config.yaml
norm: "layernorm"
norm_place: "pre"
qk_norm: false
init_std_o: 0.007
beta1: 0.9
doc_mask: false
z_loss: 0.0001
train_tokens: 304800000
MLP neurons of a small language model. Each row is named by its layer, matrix (up: input weights) and neuron, and shows model dimensions 160-255. Each number is 50 + 10 x the weight over its row's rms, rounded and kept within 0 to 99.
Before each neuron's rows, "fires on" lists the tokens most often at its 100 highest values on Wikipedia text that the model never trained on. A number after a token or word is its count.

fires on: "." 95, ":" 4
L3.up164:60 64 35 37 56 39 56 45 51 41 47 48 45 37 53 39 65 58 42 41 47 52 39 41 53 44 67 56 23 57 49 46 32 52 58 38 54 60 44 57 44 57 60 40 47 65 31 44 59 53 51 52 50 46 66 29 49 53 54 48 69 37 38 56 54 61 45 53 55 47 44 65 34 62 46 40 50 36 38 57 40 52 51 44 61 41 65 60 42 49 59 59 29 51 44 26

fires on: " P" 90
L3.up153:63 42 40 47 55 67 52 44 46 72 42 51 62 49 59 37 70 45 58 50 55 41 63 52 49 48 40 50 58 30 54 61 41 55 59 52 46 43 49 75 54 50 36 40 53 50 50 54 46 55 42 71 53 45 44 52 78 66 35 33 66 63 75 44 56 51 55 42 42 37 42 52 54 66 29 44 53 51 68 45 43 67 39 61 54 63 33 53 49 51 54 65 45 48 57 54

fires on: "–" 63, "ib" 6, "n" 4
L3.up1135:55 47 47 50 63 59 52 51 61 47 59 62 49 46 43 45 51 47 66 68 53 45 33 41 52 61 54 42 51 44 43 64 28 59 50 60 59 64 45 56 47 48 45 19 52 59 42 50 54 57 45 66 63 52 40 66 37 62 38 44 57 45 57 67 60 43 57 57 49 46 48 36 56 44 40 37 46 55 58 71 53 45 49 53 53 38 47 69 66 34 46 59 44 53 44 52

fires on: " |" 32, "." 20, "\n" 9, " hold" 6, " by" 5, " Title" 5
L3.up1102:56 49 43 52 60 60 56 51 43 50 44 55 48 44 48 30 61 59 54 64 41 44 54 54 49 37 49 40 37 59 59 49 36 32 54 41 63 44 45 66 52 51 58 40 33 57 53 65 42 41 57 53 37 61 55 55 47 30 57 41 73 55 37 62 41 49 47 52 66 52 45 65 25 50 30 33 48 50 48 57 54 54 61 32 59 51 56 47 58 60 50 66 33 42 49 54

fires on: "-" 16, " 9" 13, "." 10, "20" 6, " 1" 6, " 3" 4
L3.up240:44 46 45 55 77 40 53 55 51 55 52 45 52 37 23 37 77 54 50 42 62 63 37 69 50 49 57 66 47 37 53 57 51 54 53 61 52 44 43 50 40 50 59 53 59 49 68 41 41 39 52 49 40 52 58 43 47 70 61 31 48 79 59 38 45 65 95 58 53 45 42 44 49 60 40 45 30 55 81 53 53 66 43 46 56 63 32 57 56 74 54 55 51 47 54 35

fires on: "." 37, "-" 28
L3.up1233:58 56 59 41 49 47 68 50 58 47 50 38 43 48 39 39 58 62 55 38 59 58 42 52 63 36 33 56 54 41 58 60 35 49 42 41 50 53 45 71 30 49 53 42 68 57 55 44 44 39 60 49 45 42 63 40 41 55 43 28 67 55 35 41 42 63 67 54 60 52 47 30 43 55 53 40 49 53 69 57 46 56 56 51 45 53 54 56 34 51 42 77 29 44 54 64

fires on: " P" 100
L3.up1026:63 69 37 49 58 60 45 41 45 43 59 57 61 54 53 39 85 37 64 60 29 61 60 43 36 51 41 48 51 68 49 48 46 62 51 49 55 59 67 62 52 47 44 35 53 55 61 60 53 51 57 49 51 55 50 52 56 42 41 37 70 52 61 65 52 30 61 44 56 50 51 43 38 78 35 47 39 49 48 54 48 44 43 47 67 43 40 59 47 58 34 48 30 58 54 56

fires on: "–" 49, "v" 15, "-" 9, "_{" 4
L3.up373:55 60 59 40 55 47 52 58 59 50 48 51 55 42 46 44 52 46 43 33 45 40 37 59 53 74 51 46 50 39 52 43 37 66 63 60 60 53 55 59 40 55 43 39 58 49 30 45 44 64 75 56 46 49 32 31 44 73 50 43 69 44 34 60 51 53 43 53 45 80 43 40 56 55 60 40 36 55 55 65 44 67 73 67 55 44 53 57 23 43 48 46 40 48 44 38

fires on: "-" 40, "le" 11, "st" 10, "th" 7, "." 4
L3.up274:54 36 38 52 70 26 68 61 55 46 44 50 42 58 49 45 46 57 65 61 40 56 49 37 55 45 61 44 36 36 53 48 56 40 59 38 55 42 43 54 52 57 44 43 41 70 41 64 60 62 57 52 47 46 47 28 43 43 55 56 60 51 51 63 44 47 62 45 50 50 44 77 33 46 30 43 50 44 35 54 31 53 59 38 60 52 67 78 49 63 48 79 35 46 55 24

fires on: "," 53, "p" 30, "." 6
L3.up580:54 62 42 44 63 35 57 50 48 53 48 51 41 60 58 41 43 51 64 44 51 39 34 50 67 48 62 57 43 43 50 53 62 42 56 51 48 48 53 63 50 57 61 55 54 56 49 55 51 58 54 62 45 55 61 22 38 36 51 48 59 48 46 53 62 57 57 52 43 50 49 56 44 52 36 42 57 48 58 49 50 62 45 45 51 52 65 51 41 48 50 53 28 51 51 49

fires on: "–" 22, " compet" 7, " out" 7, " career" 7, " particip" 6, " as" 6
L3.up1093:59 54 66 49 33 54 55 60 62 56 53 43 74 39 53 41 60 55 50 52 50 53 29 36 38 50 45 52 54 52 41 54 31 52 42 77 58 53 29 61 44 49 44 31 68 40 54 56 57 55 63 48 35 43 55 38 57 63 51 48 34 55 54 49 52 47 45 39 40 52 81 45 53 73 48 32 53 51 60 57 55 52 57 58 52 46 53 71 54 49 46 57 66 44 64 45

fires on: "y" 26, "ak" 11, "ing" 9, "om" 8, "n" 7, "ipp" 6
L3.up1183:60 54 50 35 45 75 66 41 47 59 51 66 51 47 42 53 54 53 56 56 50 46 32 35 41 53 60 55 34 54 45 44 51 38 48 57 36 50 67 55 54 53 53 29 76 43 56 58 54 57 43 53 54 49 49 54 46 56 56 43 52 48 41 41 50 43 53 44 45 58 42 41 46 46 51 38 40 41 51 52 47 54 37 45 56 29 74 60 45 56 36 56 49 43 41 61

fires on: "/" 24, "-" 19, " (" 14, "\\" 10, "–" 5
L3.up819:74 36 59 55 61 58 36 47 70 44 32 52 42 55 47 36 54 26 53 46 54 36 44 41 48 38 38 53 55 43 37 49 50 68 64 53 55 47 37 60 58 51 41 55 41 47 50 66 44 68 46 62 52 48 47 59 57 57 62 49 57 66 55 66 63 33 47 58 51 41 28 44 46 56 44 56 49 47 47 62 49 46 56 36 51 48 31 58 40 46 53 63 51 50 59 53